{
  "n_kv_head": 5,
  "qk_norm": false,
  "tie_embeddings": true,
  "train_tokens": 157800000,
  "dataset": "wikipedia_en"
}
MLP neurons of a small language model. Each row is named by its layer, matrix (up: input weights; down: output weights) and neuron, and shows model dimensions 32-127. Each number is 128 + 32 x the weight over its row's rms, rounded and kept within 0 to 255. Numbers have three digits each.
After each neuron's rows, "fires after" lists the tokens most often just before its 100 highest values on Wikipedia text that the model never trained on.

L6.up11:125163049157130110139156139172121114162091100161100129151134141093138129085166133158122122131155125110060110154055157138090160112142198132128134159192113112140182077113093180088151122123162111085103067067105142148183130122091153146098156125097083135136150130139191152174129165116111120130
L6.down11:147130101113127194102131122075104117164148087120112094170105149179120129170117136043132173133134115158213136130123130119121091160136114115141119114083182183181114144134188115114106104094133157071166149163088143070110137136125098129120070116089120098092161102101112108099093091208137129142
fires after: "d", "th", " in", " M", "gra", "M"

L6.up628:104155165114089134122156196127127082120075141099096087086131157122116076106176146106091201220092135147080116075154137150153162129134096138041100098141121138107112179102101140193138123138142094130115150150176095117152191151133156087108138132117113138129171117111167113089196136086115139117
L6.down628:136131097081054179090110126096110123133135162135200142174134146107108117125139121129131155170113159142193076146102145163114120151088131132139117139173154124135158105120133144123125103099086132142188161089197071115107137148165122151074116097095066180150151156170068119113133164129128092143
fires after: "l", "ne", " c", "el", "cc", "e"

L4.up330:127110143066143094160115132144143062034127161154165110129133125100104180117150169135149080135140072098118128217128121159121117099077168114149148203126173220160116157119109083117122134089085114115110131133160119179165124091128129113112201070140136097084087154112107160098071105110137133101
L4.down330:097112097149115103104080133097145095143132132030046160103106152167136097134128120116149127083127173077159171054106168154119099096147153125115150158121139098104133135128150176070194132120077131122126106100110101169127096140155163076099114125087152168129129179135080106167161164155097056163
fires after: " |", " by", " and"

L6.up560:142125106149137146108115156111161081108127154125142128072131095131081134134158183121141093100054105107092099151114141164130191179086110076101198152081125126096102136101066110178113112173171103136114066159117124151111172117177157187141208154132156123140131101151143156158161121081154153103
L6.down560:138105110126158152143105103133155118113165133124179055143004156130109084127120059092119106093118148066112111119093096123099159158106166113158156119085117117156159079108046151151141167134176126140202129103137162140118126158121132169120160125104170055116117198063134128175179172165125091155
fires after: " pro", "ed", "ro", " Pro", "ted", "posed"

L6.up388:132097085141122130178135209164130142079136142224074192125139131198152077095100166093114090165141145183074136112128145079148119088150139123129151125081083169143132114130143083107166124173152138122120096136153135139113179110105122083079109138145174136167197138110136154126115093119215111131
L6.down388:116099141139106143134174129136122137118126142131141140198115113099151184147137174115144151048171197131119066154209172125140135098147143164178101148079162166156169116115105170128104136080081115102151171057117125085087098107111096127121101127092139141137089122181076102132122118141156099125
fires after: "ri", "ci", "vi", " mi", "ju", "di"

L6.up477:089116117102146132129139092169109099130138176123106123142139094162175120105158110132187151136166093146108117124104130132084109190144202138105051125075108062123153149060127105160122108150102012172120140145115126100139094103096132184161157162146090140107137125157142070161123188100126112155
L6.down477:137112145104068171107087133068130115169124146103143147156144161121121161104102094122103140080138115096133141098162114121213147183116159105148146144161105150099149063093158145098116108125114146127110111089120175168124171084110126090112149107067193117125116133105119194178078111110143061116
fires after: " sp", "e", "al", " di", "gi", "pp"

L6.up515:132139148140105164134142127124138174133098132121159114126107139178087136136157093052095144138127125113140137105092117145139204140100148140078144138091137160130080145191083129102144130148156107155128131093176171154017155108102130144113066176089116108121097109169154136099147158193129146076
L6.down515:136112190133109135150109142157110146139138114173107115159117125095189165109093191189124152131053150123085152123128148132155106106103222121148143066103087069081108116129041107188151155140060134172116145145062128099139099130140113130164099117181174099174181132132099128123142099079097141099
fires after: " O", "e", "al", " A", "ne", " de"

L6.up222:144095185109104144127128165134154115127145078152119085141139155177174134161110150173100151133119144172099131083111140140124100135140157142105110138123127098113136151125122123146120105165106088115139206054177145137133096097129145180159116140130163140195123110052102176150110129095139110083
L6.down222:141137117104126133146127117029140173192108084100147140165101138106073057225089116148098132085178107111126072101134103124098099141175160137121122129170107107180080131125178134193093105100120104155105126111091115174122131150161167119131149108151098121122126196170172153135120178143137181129
fires after: " con", " se", " dis", "leg", " inter"

L6.up533:136116180156108119167161149066081108098113120143124109120131105122123131099117163115133168180144058068125125161098111126114091133127156096092137139120150158150143092145146152151138096153121081136100101148138086105096155155123098081144143163149130152136165159123119092176148109116091092153
L6.down533:099115149082129147075123161129136068135105181105110164195122107121175138129145109127110113134102195109176063168138171138127145093099126110124135122114181098170096129102101095153144069090138074133118125090148171114124145091124165131104109104112099140178134058075148181139107122131154141137
fires after: "e", " Se", "ne", " Ma", " ma", "ce"

L6.up140:115098155148094113136142161115131133099129148067138058098119132131042149135118150163185132108129168146085149143159145175156157163106093111068117155105163189127158089132106133231113076171115096111154137109137085138139126148148117100170095103124167131104156092080194122144144166094110129095
L6.down140:063127069127106137083179143170154179121093099106138156159096129172051077143144094125119114139121128146114148147200111182117118127115073123122106103199150154072123145108142171105160096138111120165081141171116134123119112131125146123141107161170121202133125170115136144160126161113127129141
fires after: ",", " de", " in", " to"

L4.up496:189106130121172101146060100160186147111149152162063131137100122166124134138159080201147086064160093087101111107048146085136158157106064096129141109152106175154116115137149110162104199105124090139094132151109099174143123084117057088108122142123130084123143109138138142129115190096087155123
L4.down496:123145175105182131114156169165113151141124168129115063113143131131083159115114157128101122156121113140165140184129164101189114160171082106108108145084168163090063181150167098120072131122098071088075162096103184128132165106136066090188079119144157128114155134100141113156157165127112139129
fires after: " f", " fa", "va", " as", "s", "im"

L6.up427:165123129092108134094091122090114228126096157146092127134158131125174111152083145148117122184109109158164129107135144146150087174098111168148126074086142155125073175125157077073150073091150130096127122163182109181087118092115088111145098125125200193129090130194157100167149120075153148118
L6.down427:137112125132148123143107139173132111142125018201157123119109130140161118099148092115090112110072136168095178102145109160072146137126101069183106108167119169088075091209113164131144172104137130129130152152185128074123148134128153082159144137122129100161177169140103162070136094186179184184
fires after: "fe", "e", "re", " be", "ne", "ea"

L4.up505:130130093107153085169156162129053149100138122093127233094127121086092169091147077110132123142102140169108152113112177090183118156156131122120077159150147185138089111105125096115142111123072103151149106130145154161097136086145075128142129085101095109122223161184143119117115222125102139124
L4.down505:156130160127070131156110086127162096166123232155140097099159132135160133216087122127105117156075117123135147085207117154136097124144182125107084120109088114141184173119082107151187079140118112107146159165160103087129192120181133128119168107141154168139147172127099088078111136132133174119
fires after: "s", "y", "in", "ing"

L6.up188:118130080113112184108178188125075064131120165165137147122134115128167152088164097106111138166133138107142136099099102062133185130116187188111160108130137126118166136158144102141119116077167127142138128133068124121122145114067118131095187078100130159117119134070138172087121153099154152131
L6.down188:080127123104142117090105097131141203158102150115092128120105163094143094107174113119077166154121118155116066080136155169160135135032096146156102181140111133095105181136119095101109139131100122115129126188171183091096142111133145183105097102146133112155126147176117109180135194147150158096
fires after: "s", " E", "w", " |", "-", " O"

L6.up387:154151160172138136128122149156101105162152166130064111166160141167148177083127119132166163136088130173095111108099104115137173145133137167131081119218094131106168132208108113119219140135127138127100093107122130108104115127167147103134129038118121088162127109101064091136125186066135134164
L6.down387:061129081117101210112207116158099133152095150124111117067174144097138075118103162139109115134188185183134134113148166187119130117051100087106101120081114180074118116130093134165155080156096142147090161155098145139166132109176119127134156155133152207110113153172084139138137111124133092140
fires after: "s", "es", "is"

L6.up94:123148152171147118118103161080134149100103185127145109152079100100111151088213117116140143146103108134071163153074090076139157155118125088116117121078188069138164122127121066135137166102092093207147105182192124120141164149145148115087171094149124152126134120176159126077080166088077193129
L6.down94:144141154119090135130132128147181139084167122156139179147123142126145174135142131135182146120098130162079123100150174102138148115152110177136111053070091161162124119137173146116092154078108142124150133137126126153064147151092128098122083120085092131135136118125087128122157125118119131117
fires after: "at", "s", "ec", "um", "th"

L6.up190:143157097107184173165141147133102115156121163223146147218081118115095205123118148112109115110086166112128133151076172069110123081091087136097132117150144105071127137114150127124086063105191106089185171090154118173144113106120152124192094128129127118156137083171134167140129108178083157157
L6.down190:202142137069054118104059151158157073146143174117119163163131135114125117115197118076168146183182155090083113122119131146131097097111112138139154137163093119115101140092164154152125088142073107107205158133161132155092128179128127220163210093147154129121101133136097112147135118131156135164
fires after: " C", "C", " G", " V", " H", "mp"

L6.up481:197115098114052135167133189095183101105170098139128148123087084138096100128147149159085178087105090143174170128130145096122094143145117167130125107185090176188122093139161119121156141193092131099114182158126167114098092132091134132103129143130081133106181155093069127094136105122112158130
L6.down481:107117126162110174129112123172182118151103130087063143107083098028152135143188134090073110100135163087218095116108150173131167125149180119111155193152103123134102041112107099116111091076137138067101118120140162135108092118139132153195139115093158116150157165079150184150125145121140187095
fires after: "e", "ju", "fe", " Se", " se", "mi"

L6.up209:082105150144162090149148098049136101148158152141165158116097117154111157169126129138128119120105055161182115159133157137116134089107139106108109125115152136196043138087173118146104141132178125164064144230126109159089099081069093092148109161164134100051121084133153128148133135116108156128
L6.down209:152141172068129147137107142124147112139153127116092171135147113166096128120170126184130137107160155072104076147186158137063032182130108102083147137071153146121170116126100112180121119165161149093141070104084136143133143163173073142136182160098100117090139162117106129129183189081149095149
fires after: " f", "if", " po", " F", " pa", " |"

L6.up597:078127124084176102145170146137133131157103129093135105157115090111136118123135074177116112126124134105135144051101122185166108142154178161155088179111123156181182105177110101156143152209092085104106166174143112102057150135170087178151065135090164130093087136078144105145099225119165147071
L6.down597:126154150120120098089123134103147116076095128165213196089152175172161158145127162098173124097174096172109144175135114170155143103099114075144087196075118066143137101111190137109118146087087148142170158094100116088182120116073178078089147107144145133098132123150150118120056136121130084182
fires after: " De", " as", " de", " that", ",", " when"

L6.up384:077132091135110062146143176080129078120172142134117132136199141149161105111150154098162113082110119112147121098119094083138128112152160124138078158129120139095178118144164094149120143134051098098121179170177121112139176135155143169131133162158172071108108126109113060145182127081152160144
L6.down384:135099130095112156165139144130160126159088120125154116133167130188198162148193177148128140161169103131114098120080110177159178079145142176118111122109141132102095109064131133120092107092097111128067170195143085133158163103101131161097108098123111159121132145116083146171194128175151154133
fires after: " the", "s", " his", " their"

L6.up635:172147062116123123136129122126112173148106073138147142164085181171126080108163081153113115101166101176123175149146099124125082154120116090104095086108161072090154060133161130064123110164197126123085121067097165158130126136171098174127146156078139116149163184125122148143142119116169167129
L6.down635:171157129160120109111166135124181134151107090141144072072094105176150148088189137147170151116094153141191152139095177205133112115144155138137066123185085108131115132134091133172161127082069116128138149092128136123123068162110136104131052139124148111109114095182117143074114124038067118098
fires after: " Ju", "u", " Pri", "ju", " tri", "ri"

L4.up629:128171079058209148129174096135138107087098134209118128126103130158122100128165129084076134149148097119119152173101144178128111106161091123148128094152120138137153159150138092164103064111116134143101112133157088174145093129098155097104140137120081088108093084114198098088113125131071205156
L4.down629:098106157128096137126160125108121159138139100077129178100125152146147143095127145131161099137110152149143098048166132100122106115165134156175109132143142104125044109129114156077135128107228187141137130082153134108172084148163066150146078079082126130156096147137073114134195161123165118144
fires after: " C", "C", " G", "F", "I"

L2.up55:143090110100098129125174176067123123136088100103206103141125123163098095139147220206109159141142119118182147123116117143126090103109140095192125121140134178145124100126061132111113100127146138077101152160156152154115154126165119099152140176129145100052188075127126119104092145166090115080
L2.down55:143101113128035147133122102153141187134141119096145136113129161138112106113138109185118131105104144142064128069122144150094120086126164159116093130179206111115142127102164138135168112113172131110127152123158093111152155082092031160185170103179131149095091159170127137151143113147085140128
fires after: " |", ",", " in", " The", " the"

L6.up105:032140168161114142159132140137114176096139085125078103154104140139153113091138161121114113153145110139146121076098132107162083165112110119109179109090143109133157160146167142157094158161117144183128138106077151105129173135153129175127130167115169096129202145077106157134140201136092101069
L6.down105:093117178179081176145169149124159085106146170147154137068129138148079128132176162168146096082169162126100063139152094174120146173114091161171139111165138063121160121137195182162109094101138145106118146082176142077128080120123108119095104073104187125139099144098139133154087151155112084146
fires after: " Con", " con", "s", "pen", "con", "re"

L2.up607:211118165145139123101139147108166129121124178139153176086096110152115090132119096146092098122129104090073189154112164079135155119103166141094157109149128153056143124104095079100104083177121084133103079143079115163092217127185116137142100146150144126158095148102106136152141160105111141164
L2.down607:174081168161126141152121129106130148105104113052125160147145146148061068070118094154112117121162155155162149071122109120106107152093113125136097111135147118178102137111189091137081100126182154140117099138087139097093143102107107079140149042150118118154110143110173126144109139142087142157
fires after: " ", " 19", "17", "born", " 18"

L2.up468:127125117161133122138116126185182121140154111155150131108151124100125083066134143104154123115159093126121130117078069191114140091064131091193146172139190139094109164159110071112129100146141166162119115138175084182077116152094130118108112161116123136155144126177150165147182094167056145135
L2.down468:112107089126096110183140145106141114153168164119172112077070129059136207112138135114127178122132130064141141110129134080147153114133129113143137171099063148204111097134123145094151166106177146132141130084108069157165156173088164126122144139095172075128102085142112163142138151129080120067
fires after: " |", " the", "|", "."